From a checkpoint of a small transformer trained on Wikipedia: 13 layers, no biases in attention or MLP.
MLP neurons of a small language model. Each row is named by its layer, matrix (gate and up: input weights) and neuron, and shows model dimensions 16-207. Each number is 500 + 50 x the weight over its row's rms, rounded and kept within 0 to 999. Numbers have three digits each. A neuron's up and down rows have the sign that makes its largest values positive.
After each neuron's rows, "fires after" lists the tokens most often just before its 100 highest values on Wikipedia text that the model never trained on. A number after a token or word is its count.

L10.gate660:444436516465528469549604484556534589478453496584518519436523493504512495459534480448495478481526464506395614427500446446510439543543535447505479502417561544511450559516544575546559550583519472498537477536575524450459507418499524424505535559475514535546471464610527414533501497492657503420482532534504471524456567475468487530574511415491444410558530490479492477450452492508488406496449552415532560521571514444467575561465506438566532473551530511454463503484535503555492450456610497504602472548526516557496553583471523563534500514531497518530444593553535442500463489541466569456
L10.up660:522517504605528519462547507468541472515484492532508494542526518524538473424501433561505453414491554531462464464456425423578435514490561490531512508516392472500577536502495525602459514474496504511508487512409421480409502491526530438549495476446450461474494465597399470484523443486525524483528445596424484547514551516435584522447547520468455557482508479387480497543477550520467501515553465509564476531562470454447515464536505499499552444532540499479440471485516481542499493430545487530440498440427583423484491488508553459512536545482532525530475488573604425590478494494471446533
fires after: ":" 35, "9" 13, "′" 11, "0" 8

L4.gate5:502445456564332406527557494455455486449478544536558480459510491500531583522474556587548462483384510539444531587413460406346503525461441596530520564483496586548420466510503410508510528450426546503458524487442444556481469529484584451501526411443495486536509493491561460517453506526520452465506516557475433521475470530501492556573497443588501465482474545521598485503482515429515502589465496454565505550456565474385494563374530478493481481574533524565460462528578514529455475556482549444427548538529415464511462556495481466515467538553485534517429531443431457488495459494540572522
L4.up5:524495500378551500506506494536525458397408566417499534538553484480522576608519562528470468465566530502509558429455539592519537534544431540418521508517447510425527486504467467483502524495467414423532429460500479555393512421425584497521485493453524474479412493457517599521599586575498490507546559560522491513413553496480496620482534490597397540521490595569562457467494469472546560458488530494466410598558546515453467483513539481546515488567579424508516570549523447546545477545465489532462516497459424523542570515501576561453423550458472493516483474534451469442548505520499448519
fires after: "\n" 25, " T" 8, " t" 7, " al" 7, " sl" 4

L6.gate1229:532533561473591474441437577504529396514544456520514481503527440460493477498419510382490413537511433472551446529491549492456518563499530441555414545427522549446398561548486471551535501621508487566479558530432532532437481518510416543537422532458464569419523620496492483516501449508468533544484521508488446506547493506480455473414463435505527481414391507567587451509541383484574517473607467517451513493474505541538630421438432477483489405529557535540430406555476433505485623509438519466506509527531570502413489411572467505537439530457454494476492526503546541522460594506584565470
L6.up1229:554488456471606486515404446531552560476493535576501509417462442494468545553560582478465483468491525484517521490567490439435493500523518576389503575545411508531492449447466444572468499414539475395499477500452595433572485423579438507416529488458507561455562460404510398481518507550452372468563491517444481493518568527483623476483490538480491522540449453647496444444434511533409545539398497468445498512470482581446509458563527475503622373547516427598501523435473557479507507441531433450480580552539534568495487534559522527551508456494423480453513520491484455523487545505435477577
fires after: "1" 39, "3" 13, "5" 5

L4.gate544:475409554541429491561524519566502454433547528461454436481535503501520500444422484474476537471533583456472576476520502476458626498502563527466426484450553503486528474508465494593526491450426539504478446452509541473572535527446477436555566482471514433455486458538456481540482476415492460576519495490458497366471515473469513510628497544497553429472517492497436494546516516512485483494513488448447524504423549462486553465484509529484538494524458479496532510468511466505426488543484543483521571443520409445513535632525448560469570522455537499479432471498557434505482526419479514400
L4.up544:585519551486481541450535508459482509507525394560515445590610376435497514439490491506568513488374563466584537558481521515414490477433477569504484460466454529515507485500495551444531496473524544456434470557577471498552548555549556456557470508530471502471464545596458495545519572566465501529410492492429560466422516413488482572541510509512579465439446499593475483529433539418471405483465463503432533457534481501574574511566554482478457480470427579517469563553585528572466578407537484556459609458520545537530573582517507494453585549503497370465418490533402510544586445611497499494
fires after: "9" 54, " c" 11, " C" 10, " S" 5, " " 4

L10.gate969:528467439553444470466565517436468494520566519439572576528526447507560472474546448477496510372529463445447580503572528438480467462548508535480446597419350465552511477524473595588494513360454551508429584461482522438548517473481520515524473571442597515522432552517598432542518482509525517473505496473466502526434536509571458441457482495557540471407586511505572485458458491565569541488469450563460459427409462441604494459489457442522470453483513507510446571416534561484474537573517487381417541508575509499503582455505463577387467506528463583486464463468590433400469472495489459461
L10.up969:458476480493494471587470458391468548499544378472546443512409472512549565506556558513531493497463500405485408500426495510559441465440518471465534530531529444529502475623447538481528548531484467519558557506408500464499579520425499510502540618538586436576466467479491582473498482459508351381489499474396598566468522462565565576477382546545454557434470420519640517433410523526532523499497422443539569474462440447489523583450498491427498487580476554490518464486449559504488550436522475474476523517483435479558490519374475500438459476550417582527439490419477500551490496461530624558
fires after: " " 56, ":" 10, "1" 8, " the" 6, "0" 4

L6.gate1262:548469534485506479517474496480464548539487445487567559532600452571435586541468471547476526586439553589517439503403465527413603450551410525466499514505443499545493419493476508529405390548516578463491543454508499498442448621476477507521503460464594437456494517449399486513446517537430431442520494515447575595465505570530523454501349509485550576525546447413518565490545466467453496483445474541490505492490568513442435477462547463444482509483542507576453559507556606472523623582366426476402603446503563477566511559562526465423441513457541577467532510479426462524579482515554490519
L6.up1262:535500545491504471511477500513460479482403445476512470541528542576449516506575492536518479561537488433424449535502439621509505492533450542535435493540473444497546482508547469573506525516488409513483416598541535471357480462454529513459535416440428529576410514486482474550507548541477566508483463444528582556507448508521537440412509461520571486506518513528593492509512474474417414439575468382569492584547548488446520502527511493476423513535498456516434480548530587490540543596494501513420558595473483576547559516566414464481501559456617483468538499452542440468576581448467452529
fires after: "." 87, "\"." 8

L6.gate814:554494498490517598409614541434445543461475514507459450545555474473565571429554483581522481463497535523503499344508460402525589419447523566501524490517468495475532494601449491481557530582518392549425526478549450469527403421511439459519527478563491464473537414478540590511523496476501608553490414480484520451481524505406428541509509495530434570449319470477515464380440445498554483493464536467496533471531475470503518506461486583469472548465533533528500565518540454517493569415451425431499530457487502506547459536567483468548518436464539500496467488537455494530540486539499454468
L6.up814:503481576489470585472512478512448527498478413540531544535500530494538563445541407517439526561448514523541504492481468432462574487515548610502567516483515482557531538510496495549479530462540453450520553487508500466597529453550531527489554478477430543500476466496524478601451538464519534506396468542410625545423438414533375447415533454471513583450455559518516514526435482494458471515435516455394550464510441484550511432490526548495480502573506580546475545477490497529497570508492486488450518578492476551549483570523556447579527499467606581568517530560542464469566461541538496542
fires after: " |" 18, "-" 14, " B" 10, " (" 6, " Summer" 5, "hy" 5

L9.gate1123:569442503570562489533483569455478447521489462471558520578542478424453498452569498432587508529534577481423603521508495516480500512535573523546479463453434440479502557503475539490543537499550447563478570548454464514447505392496437454523476491418498430538544500504488486501482510466517586493465437585442550460493495531407449424472454490415560521528573525477407493442570605557419473578483577527498546440558414560504535436501438518526504542576505488509500517428490499599584406499469434470510618623512544437447496466557402577492434557580498392459422530527580482576441476519475439448
L9.up1123:481506471463515541493531502605533569444513526482502494505439479414574556511475544534413528482432562611518500543468513446479493538585519454551550545440500410443470433503584553447454516526461401436486447454455506542515425482563559485478441405543514332515469490521466536504479534478481468484509561529511520500440505521450502527463573510461438482434497539479511492439455509543584456504545458508469481451445457492544478537522460473457404442523501427490546417510445470520572487417518523477509566493483515472460470465525494422479625508472514531552499476511551488523576515369460537566
fires after: "°" 39, " " 9, "′" 9, ":" 7, "5" 5, "2" 5

L6.gate1449:483529499449508571458509445502574500550514523531453346408536549452443614623497456496570462530473497479471427499411457517508558571581483472534543497462440432501493447441465514508502491526422494478422461471626443525529474481571483532589576543462394507468578533477527445624554484508463533458490526525526497552354407412540446443451457453541603541498525509523502462501445573602424423438464513412531505525464342486467471533415520515528563500463465445505519441553503523404389499428483428466530522599600465492464423471537484487537530502495549469533492360468511524508558453489570460526
L6.up1449:534517501419476481592354469563503508487583489549564609454557447543462523453534570433522524524559511564564529527512516493456468503369459444523548442581471591544539415516589467431427475517609434475486522510497502443550585502538562508497479518546553554594548507515513522462472534463446482553539589418544484504487518475536579470534404509532460444568450381478473560454450510424548593553538523444415462472451546478549469461545490433393513447489473528479515482532446459482461558489471520516507451485558548522448441523490504504516515540555533525532479596543492527516415453434488523507
fires after: " |" 75, " " 4, "0" 4

L4.gate919:481552458534497394589539522581472436439589420522518506565537468534506532520438483490457527556512518507439717543507483492520490482570411457486582525505488612409487577459484496584444513470472503463506529610464407492446412523437507506502383563441458482545535435455480477452416491430553459452503580500478577492469465529481503458478470501588536512451485542482449586478439548442563501460507453517491427549537552490413453444493552540496529550428504487536438570545545476417446537506466560367513466447430439512463536518530525564509483387483506452492495601490535525520484595523505505469
L4.up919:532519516531445483443417530515481504502510513547562481548556494508521482501560469582515442571423515506458434533458471438474540444510484510539489571522528432503579442489511446492460468567485463535572545525382461603492459479488548481455506461419505501471499529485497447463506485464440472388508488475472516477461534502491427580466560466520477512463424409424453517561542495558479422531483438527455447452499411501550477527496531566461444475585454530453525539590553432480514536548495508357455485480434486516485462509601509448503437517487552533466480515551516539488650504526407593524
fires after: "\n" 56, "0" 4

L3.gate64:449536435476463519531445413442427528516529482440445509418501491467501393520467431444511435517544472485517514491528463484533476425482520508570493470360405591406556478558528566528557494551474464532541547409482543437500495496486601470459469540520445481585495452465644495507585473446512509465544497524418533512416546503431363505586517463469550524509509446508526567471517500467509476547544514585508518576520467495453471452500567478505558501524572501587482504517553506506491462517538509495443502492547533528489444495555532533486608410521476522426552582470534500631558474561496475408
L3.up64:514516482574435566528444432455471521432452573520448416374537531521458429558444498523466437465457502482480519469496468530541463462489469474525479404579498556474538544525504542525529583558387476498552464463559509501509542498483456432482510508503514497558508543532475478497472533477555576426532556477460408524495543462540542427538460452478432536491463493596375536521585511479555534535555535533570580422473499510504527572468523447537498501450478548459662463437518479535421494500455483553450558511506482543506505495584556530534532521442538479491426555435513484519466521439508514492
fires after: "1" 21, "2" 14, " (" 10, " loc" 8, "3" 6, "4" 4

L10.gate1444:464482423536463488580505558474632495569596553393436494528526568541495629467523427460445543413509541474529459533582449476515450514509510489489482514475441508519566473496429518529498605443513560490456448525577493464454411495509485518524492436459494523492502516492558525539540490535475464500471437531423449464511506462437478541493587544424562479547451506603588558468468506467548496614480602475565513529394450504378524467535497487485490499541456589527552447489492509466486501543466449403421571555392522449497487493531572474494479565499471593530508560486554525535508461632528507478
L10.up1444:504466442514468473479497569500561435451438421481535485485547528492507520426593460541572459455550399496485457451581451487520413476567399448624514512551484484509507470509464523528467461408547564538518478463451510508487497462505526543560533591506476547529590508450403473527425440571568597450507458510413516555428408507505548391457479499508441460516546554502458482445489532434490476519480515435485489509539539519488521508478530527573534510458570548411444549461523410426594518493549439430612466498504497534520409404503480535524518512514531425477560465460505516571495531494511529458
fires after: " " 54, " (" 22

L10.gate120:512518504477478406493482545514532535528533465523429458531437460489472429530545449483474458538513545475526504499431524579430487506493494467526480388517503462609449490495462461446488493493447577461506538462545454506405494506497530491490558553337500451521503541571583535501470513562472479508437417528575473473447524592425491531459516503378545627411545504561469439584463578548545504464501543408451579415434388444459523528540475428498499490495409497480508439435489504520505430527430431459434510435498416544470470579512459574523505488509477518485483575486522471569513512506479537531
L10.up120:447477463513486520491443496485548483473455503483549465543423556455483425454565453458484486521523468517531492407411527455431457491505445593509517468575497535544494470523567506512489461476519504441543502547499396446466525578494533522511518537486486471521547488464434460414412441439464484543493524587591484528527369484468520560505537539563508477511532543504564531469473414462489510522518433487475526501467407532498539525575563444452516505520526540426419468489457439496546539577489488421392480512582540584566419499467519599558543486485477442447547534501481573541499541469424472506
fires after: " " 58, " |" 10, ":" 4

L3.gate1071:522517511464534617508511547527482511570546502500534555458493414402522543549488576518494515558474419506493566418474378494500558592538493499452441571495560415460507359479463434498624562504513456463461564519522508423558549515429562494503583549469548406454491464609455515539463537472473624563499527524464456525526402631541537554484507482583490455526464450459571588573475424439485530481520506517502563399499553462430483469528455534528425505558465485534522582504602446452494596454569506547407490537483538499437549523469496487525574500534493492599504541480458572425550514559459511439
L3.up1071:502537496569432645498559450480503532553564524548451517459482465391487530593498436436527525530513553525544483528398490515492596498454563552479468623501500498472533460404468496451513521524545445469428533519559486446518417479517554484461556556443547542493492456529486543528455479542512523521499528593368534473419487580538477557522535474492562461573397467494495484528535438524495485505498494528489478437556514552453517514413556464553448504519511543554525552550565413371595528459511509461440487544457500489434516621479522589467576449512493433576387577505458562520542450423527548454
fires after: " C" 19, " c" 15, "C" 6, "ac" 6, " p" 5, " m" 5

L3.gate1209:419478422494468455569441508499575569479341483504489387537466432402519476581514549448528440611519525541569547449525516536518391524523417495546446574553409528461570524496547516539444548534473554506529506519486476558508539548469504561484395418579479472451451563573549500476562413410466487564524617627457567537549431448488459527516500556555557463532538409423468464564476446514549418470478439514424449594566507533562466437515568521509454427458529448499515435495596469555462472472586646373567535530472506547474506539540480544444535522480478570458467483460531456418494494444502465469
L3.up1209:505467499408502531485482499511537496460465563535392504546512409420567494521537463482528510502513510569487511500452461534505400505510469578497461497535520511457510382500482562539441519499603502536503491503566556469435454488495584392544389471434498508396493439488587455432467473440484452489498523530456450542476488484473484450439591503489591615472521533541446429532505452452490503576462387572529517576557461443540548487479520478561499522499530442451490487516480529457472540556481468495500503528465489565476541472598502583491515511404512493522450572390425490534617558465479552451
fires after: "\n" 78, " is" 9

L3.gate860:483507514467471490515523439528540555381478437555573558406571558557533590440526520445518557534533533503408355520434520486547525461456506438431482439528527492500461495526521505390598476483505520436539521486569547446609551549568410584501592467567417491515553499508585499564655467530420454533556476529515413437594495490408485555530504453526512531451500417424546452510489429432505584499590425546445483502496452542482499504444524530501512488515462538454514432513516483440542514558466473511559392508439542456530475499476553550479508544484466487442459523427451481334544443547477522507
L3.up860:576503524522469396469487458462462548462523600540519584540413537462497476466443514506532565515495415478408546548553549407507472494430539465412530498586515439568603512503494604477480518584562504555465500469611578441560484525483490471420489524487564565492544485464441454484481557502489482459545599466454524550529550533479588542439468487488498570486552534505504458553495449520488541455473568428446584497428490511532487415569540466453479462446470540451444443438448492473432492482505491528537561519512495497491470525484498362570484421527452499509515419533478454385539448501483540607
fires after: " C" 25, " c" 15, " V" 13, " v" 8, "C" 7, " J" 7

L3.gate682:491456457468455471429466465445417563453524485464497455544456460501455598425366444601527475517528504467489421498508500469491549475508405512492505508524506518452534446477510525516546405420474545510495567468495466470542502564466506453599499534445521498563528457471522423515529551381556480489450545524502512481462593520576483507501586522497538532452505524436531528464524523482434487469407469495458562506513466431523439459562487483501532455495572511404488518426581456521420556574512427553432510512509507548595583454534495423533596554317555541485478492502586474517388548382540507512
L3.up682:465408540541641550384428540542551474532475456515471514551431499459497584503429588540447563459529552486486525484541504430439518495465434551452373460429494543506450553496525566461508543393574493514450524491493534554545508483488436429463568576486499486520432427494535486580442456546518521614527507524560393527464629475497493492556527407613473547415492470492520593570510594540494522512524547449551546492446494486446570393471597504541523520436536534476452555543527466502532519459588424472483538533561452459493477505514446572486510516562440506491433538463440505512504553504488414523
fires after: "P" 23, " V" 8, "p" 7, " adv" 5, " E" 5, "B" 5

L4.gate205:515511491474581511551489517482493572455511483379452502394527545537494517517437509432547483535459449508545468515501382484539511430484477475509585457505560454592688538491530463412449545476510412464569506487486495499508453496478538438512498522421446489468501518455466516466524518592494639449413617449458468433535571478471525506522628547487457490528467514494524411405428554490546493514533466561615544593466509519522463558467469477594488484367478526511429475525532511527509559569558557517525608605418527439427502498530533567405582461497564543405381459499506540444516443546511407526
L4.up205:459467456569505415462520612528562593439447547507463431470442541523589525511473415471498484530551560501458528503465481445478440466517540456463407419514521587484513498441424477501441503539528513540515570584441598524481329509553483477532452459437514427507500495508493573429471448440482517471548556476528531604527480613550660536463583479530585522485452528472545476484572435477410480474449457344501532442487473469505462542480468473420529398542423512463497574513575544500485498541475516506529485553378561558538432428439449548533481533529432595546490537444511547435384449491457491474
fires after: "." 14, "|" 13, " (" 12, ":" 9, "\n" 5, " El" 4

L10.gate733:516426494493535457467488458437531557469558548492480437558530496420565541507385482481527506527555427450511533527434518523476554520463511536441422559486521563468443448515393549488490428476536484396410495562407539504452463487474560441579513507498358521510444518451446509393503587490434533524594496519494508607469486446480500464605502447406441496392493493495475590513545491512577515516511423552427444497501527575432567417534516461532530599506532527394494438455536577415456512488507549429435528423420480450524379436561442482524462487438497510486489522551501464579501522445505538438
L10.up733:505538359515614501609509526458532467446421474488545584498461574428462494413451533466525483464482410537480464529473559561550504536584563562488537502457448548544481539485478502575481585499484613406477490421488444595605478547437462530483554538487443473423465383513405413405542557447552473525548515464540511502511417525436516500552517492485479543439513393485462497457518492480461524543552490436468565516451438476487478531463530474597589576560540506527498394417517498458527533527480525424453556518523490477490422490496486549533455494451557526497486561546409537456413522524507475544
fires after: " " 33, "9" 13, "|" 11, "0" 11, "\n" 7

L6.gate694:541481456539534600572515512503499508518472533445499506512553493510426591593553474553517527540487494429489510494522485576484568518492510548570493559497501479504525441505545497527512427411493531550459460500517535490460421627488549424533534536462460577532386569445525448588442538478518594440498491406496521565474459488534554462551555434453595534551568563489493578518524442419412460447484482486625558523458588478504475410401572484442470599476508560488470554525506522565544527569495580496459555567481577461455552532544507485506484488428510503507493574474535487511577557522559492476
L6.up694:514406436477538530510522522533527481521527448411497502519592555544508585577537431603534525555460494453462475485467482562471574462415558559550439563426434506518524527444510435561508506483502525509548454545565536415416459519460446483507593566517551502528454534431521438553434537579477501497527442529386531586543509540508519505487491422539509535540518457501558567490515470460512465513439435420510540549505570467486456446468562536423492536496494429511475553491504544548445499573460577489544527614525560444555541551612467437488509546455503579529456530411562467518553468497622475510
fires after: "." 87, "\"." 8

L4.gate946:497489587499438492535500416480492430476566451460507480556583477496624531543461599476513508623494510629497534449401472434510465426473529545526424541587559457511529477529457578509520447487556398507433536492480423582480451530597490550516536527477471505560431447463503431505483565438447539614444545573571599516489480507494470523430593435489396459492450541561571452508488379464423458507458461488533462548425457578493547433456467487431409446477436499515517514532450499511459505439404489531365511545451435435427474555540531500523460370588535533503570487380497423507571509452504521455
L4.up946:605480462527554507520547596487546541468563556561437524535442424503554542529524555557421497520558522543581486462415468532542453498515499549465470565372360517548495546458485484469520532504608429450479553508559454582421460552542390465607361527519484462518471501562507560431515523427564559562492525532502496558483536540444404532444536466566555498409450523525526476527480405516599449532501477546443560558508513494442425416465597416491484456508489532451539405485538492542483550545496594566410552575456407442544559539448497499511515509440492498513478525455556477481510455451550597582
fires after: "\n" 66, "P" 13, "ag" 4

L6.gate835:516581444525509477466455498497505555491481542586533522475416486560471521461503435465488446478559547445542636442489488474468501430454523503460500549510455559493518470460533494425561547406517488479527600579514517489491470479487572499556518554417453509453493488498534542521407494546535571550482550480494502513579492541448579482520612499456383521526562563539411452510602567463479517502523481545495439445535503473515566501479626416564490501434536443511497593493533524605613521560447485541564440467515494447389456494491537578463509498593495523423501532524473472466498497438535568513
L6.up835:553548412551496462541507568567439514467487550447428504537510508448548532467453517505517535517556503622580526477417522459411474428431536497491520515467520461489499584545536571589480567500540531424572478546480508551516551436482497598545600548416504449565512500509418504467572512540524590446437587505499533509532529569495491429468518494480481438454484563451516424396514533459569499449475504503471527542447541453489526512509476505444487436442528475501537515464510522492525522475455579524538520539517548461484502512491395583448462462513490421415554426448617457424502442440541460458
fires after: " |" 29, " " 26, " of" 4, "-" 4, "2" 4

L6.gate437:598469427519423527480472444440478506467444482547431472479462530474498511551497467516508425573540547570492448537556516564514552501529377481427562516531440588493471548494455547526488411542437507475541572502407465435443525414453394399464416553535541548509472477480527559456556546518593520456560541533506501473452537528530536501540587535513555516416423495482443375468531477430524578608465486488438530475478391532500415520469509515505546488527479491519508562535490525500480563431496458484561501539478514584479568367502507481470490460531553537422572506409576567481476583515542578490
L6.up437:527500519484515543555442492444508592490475474494588540413506433568500527501458468520536495508508514486523514523565472499495543436440430428425419602495428497498536432562440489466488462482546429505539494550572517526505457458605493571464453491495521495495551516563565537498524620498498385433360514476412475591472508487510588487569476546519480473441545498497488487504439592399495468583429493537494382547486424496422501443509386409393431503569551465464510515493451464504464510459531558502492559505460468437525433498558504528539463423444522587513476523438538508601473525554493498527
fires after: "1" 40, "2" 21, " $" 11, "3" 7, "$" 5

L4.gate500:399484544484564525530484492459476559464546569495477468488469593572450500550518502416455459485424489463554539473445460519503467597508538524487495586405583563470556412573450404579511447588495447517529607426508474446453505469506617406496538497504345590464549439415432570476545548478520447517511603508553577555542517510555542500520451496530554466559486620415460497494496464562447479492499504499470484527457533429517466503514503541541507471461533418529497461528498536505492520427492472545508464525483473400544490437572543628469551484558439548480474395479472469535577499408497536572
L4.up500:559354472543525430521529505589503527419507577528483465513532450392489561480470450475541498432535526530473439445555543435430375446490565465607595547578582511500474468485533480518490497495613531384547527488545538553517513537527612495548545566505464472519534448449496525466569454566497490574550579522476513500478488594521600504546527529486568518535522544613482533440561549491449531533470474465495499503442530495546496505457500547492589478488551511512505497451577411550563445598509480368457480480492529557500450544496491578452533486505519549526477478471341466489580550518605573549
fires after: "\n" 45, "." 23, " Par" 6, " Dan" 6

L9.gate1297:486446523462486511442545532433515541480451498385501550440538471486493509490467443428470471490486539450516533554554546476539538518549531538561511486567574433441461434466534411487611455432556433487496543431453574492601484436508511423454530436418517518473408466560550511407470428520532454571493491487364555544418354496516446488438537430469489540543574531491512449506512481433593458483511416449602558498479497444502481430497492538479621449464440417513510558385510548544454529507497508442439403486522598502417500467562462470522440491499595451504450536524537481490472500578506516532
L9.up1297:500524499466504503604468533562494439480506548541577503525497459485534495582506482464435548506480483531527549530422344464530487496386490512441476531533524515513448510404461558552508466569529399495448491475463465523565462623553518580554473498543446537520535533512500550527473437494536447573512476542454441573487559468449531542506550540556494355501523553551435558512528493540518521539466461478499474484434489558449428561539485548561391463434386470466514527509512528417516458499584462546501509499478523520529498450419466449462484537503490558396466469516575429521542590473465547478
fires after: " " 28, "," 17, " (" 13, " |" 9, "2" 8, ";" 5

L3.gate1195:482492476541442541386417515520487506513459602569514502461480454545520441488402524467489407546523439492531563549476485566539512482495595562575559410496431512546530478477501560531530515525492437517456549429600509506419609507477482513676493496508494477482395570530538481508604528477450451452425477381519443358504524491522492500502495539493538487497426539504450492489506431497546533492517540437591487480482559506509517529513606532619507485474496489572555507483386536534496525435521493456442447415447494545473479582424496548539521467582398558416574508435401514454531497473552514466
L3.up1195:530548440435461569564498476499562548493375489529465506376600535515563430464627433519455470542506581504528516510518597584537551522523538420555555510499467605491467407479427458516481503490448557478476466560420474421456586453567455390617455496445495550520551432403529487574593455469526380579443531473521474492510538504433589519428544436469516471456430444593482486470433501558515511505517599495503546500504599566568456496616554551511522657516577431525581564534515474499586438435348493551542480554476426495593510586531598512478458514456535514398547548437438476540402501549461497499
fires after: "3" 20, "4" 19, "8" 5, "2" 5, "5" 5, "g" 4

L3.gate326:512573589525498523461440463449487618489555499515452606553520573481530584615506518498581488509545508495558450554514488443449623473451527560484495459534528542509505502470468526423514451412530560543478488583410515582486469439508479506528532440474470513534439523555520572528551558557531584563547463533488464468497493442385538514494473482447485379503460439502509508561477454519512487491533438542632456439529470479511483494501549521556538629552507560431548532518447502476550483539509445511477539485586472459524556446500535476476512478524436514433559500515512589532456574515497488518
L3.up326:504522595423514442542477478430475515552496453441519508556474516510447530458496527418504514579504480500499441501449445492500486494555582489517497442591527537522500505464576447450491637532501487484553558548581577491466584449581524603522535412516491589518576460408481459505482510533479459527506378484468559437488508576527515405488504547535390509438514585411404544491490531543397509485497545473569498468555541514567425374538565518496407535520480543449474521473551470608419514529536406513500465563436532511550549528514596424554470539453569552474537473524586522451454475529536475510
fires after: " V" 27, " v" 12, " c" 11, " L" 5

L9.gate179:583487466510465480639453473483476467416487472484386546428569504485507608481561454492478542462516448448549558535420599478513478564426442501515558503507383568543572433534547491493526499521540525464358504581572479429502583511490530437507578506496517480523524495500501443528499418480510515528494398600401462500482469448447523461564519460537518460482438479508439499481440432568606597446464399529537479474456585493551416498513536590493597436403454587483510467451507511413420516512513474537464544537510459444514427599498507570516509531578591542439527473462515391490537415514521520552
L9.up179:501485523481492573435528536549482453562455485430468436587538428564535523432415573447485502540544475459498511502409393432561481479468505512552505464499420502488444501553433547547496478477542549495471531545501571497540432495533559474457494511532468504516538419573459518468416476415481541407451484536497504512501419429484540461433430657519463504481568453452422478555543553483471460531500480445494504508556456495487470418494469572479515513579466584619551498537503565494465539583494381477525503478464460526461502418558409466514503459430548537503421545476516514485531412498489419482
fires after: " " 46, "-" 16, " |" 10, "," 8, "|" 7

L6.gate659:464450474388594443478441497478598491482517493406533468377475494498476507429524510448456445496521426483542513586475486485610514462532487476461529556459496543629487413512454625438449528518481606446456476446525479530437470532440484534499435529475562463598488549499577396454485506445508427512441548497527544502520436465458598428469478427436489539510595398443487519502416487444540483607502499508461546474486470511558526480539473468497486462481531534530505491481488589558467507494405495476485505460478620478448490514509476459453542567535511580498444532429485451505521477417531435462
L6.up659:540560466562486475429479545487442547412602494381504468513361549476541494562511522434545491579502458514621552509438563476582563467519435473532499512460506472535513446490474614534523480471582553463441474513419568531529460500446476547518564491466500579560446518485493433433521465480489529554607519402535459479499425536452430452380451398512435518552475442487474559446435399484536541501525496409503535426628492481518453493517540505383495499493510453360448366460492495489491488521575396488449486562441491491497522567426416538515534559519464520528541557515505497477531459447604414461
fires after: " " 51, " in" 11, "." 5, " during" 4

L3.gate748:412503543520416510551545519463559443544559491501538487549488475524525462529467405452481511488518552460451487527440496412460484529508414551464467552523554571522487526432528386672500449430545487406492546528430415598545459510501468443516491506528521620450516526553514476467427490535465465517601533526546566564468474518498475463545464472468585492496474488506485507488557513453507566512449585460512450482542482436529472478433644388500466502436477489563501522508476582512494489572514496539526594451496502605508584646585472500597508490483552472553433543546485478475584531446489603459
L3.up748:462512482447479497408554507490563451493572492499519502554493540568521486531442449442486505544447518428474503504491450391584599501520461525584497541463550552553516472485470489546577448492508525544473537567494439589494559460508400491506434521552486528580443571492525483508385557476476499525520406529436425487526508506503435476528438390505486486423442550598537549578568570404484540521448574525514500497434410486462494431426545553442463553446410550539495570509546561442528609505447531465400556475540489570598442518450451512552506409466447383576431412535547470458463503551440676508
fires after: "==" 25, "\n" 10, " ===" 9, " ==" 8, "===" 5, " l" 5

L9.gate1033:456482472589529564466474463445549421457558492514506521519492453536494555482441463538468557515531605437478485507462461482398465542503410475560501535518484567555442371500576543515475517441443524504384473447417487502520514415535474410549467432560467530558483551481503427584420552469489550469348414594591529469552524514452575470397504545494526535470554549535485472470481451514576528466416579495570490457479492519496402426533622490520495404515496449512599573559432527450536487471529505473472395431455575532564555507533486512473558541462616523477566544504514504580397452531542553507
L9.up1033:471448536529472513465438469512475568475420481546537470519445426441505476487478573572485485453469508488513558427439501479466565448471501575457478543459535569525465522434505517505569450414603428494481469473429544544478484528539496542552446507446551528527677469508466484480486513490538516579496463529582497457454514466385509466431499502490519510450414489427458471446499470548407531487546507465547373558499383545532484438507468497516543476463464537470490485558468452463614463436504597445548487506434513460529505537500567489594479509508633404468497546431532514464501566544487536542
fires after: " " 47, " (" 34, " |" 8

L3.gate1411:551526429561418457458448503513455468434503633615477513544471527436554556521442482431557488530555468493458443436495533431463529469450374490547482503544368490500511458540465530426486445485492505526434602484524585403438510487499554512452437472467525546507451644544505467549512534496506502416477499525506555469553443505589503455485607534468455504384474535505470532475536530591463440544477465478461494536482499559555506483482506497466468403454434501501494531530557515577559519481472648517511523561454417554446455529502420385517529438471514469489594500446451486532451484495459519600
L3.up1411:499524521474418456493432461453497577481665504532546534432536400549349599490526495440627479497511440576475482382474427524493480510563387502471440548510461483545510452451483559495506497413407468507535477549494458461455499442561522376517586502485546472536570473547504463542450623488533413468446518544365501442497524476547567401531469542486485521496436499565468546496557544468469550552443581505503527498483533464407450479524498523526563496512379473473491417441540476460549526532483527520506470464534476532453499410574438526493514577458486558473517484472532465546518435439509514470
fires after: "1" 52, "2" 22, " two" 8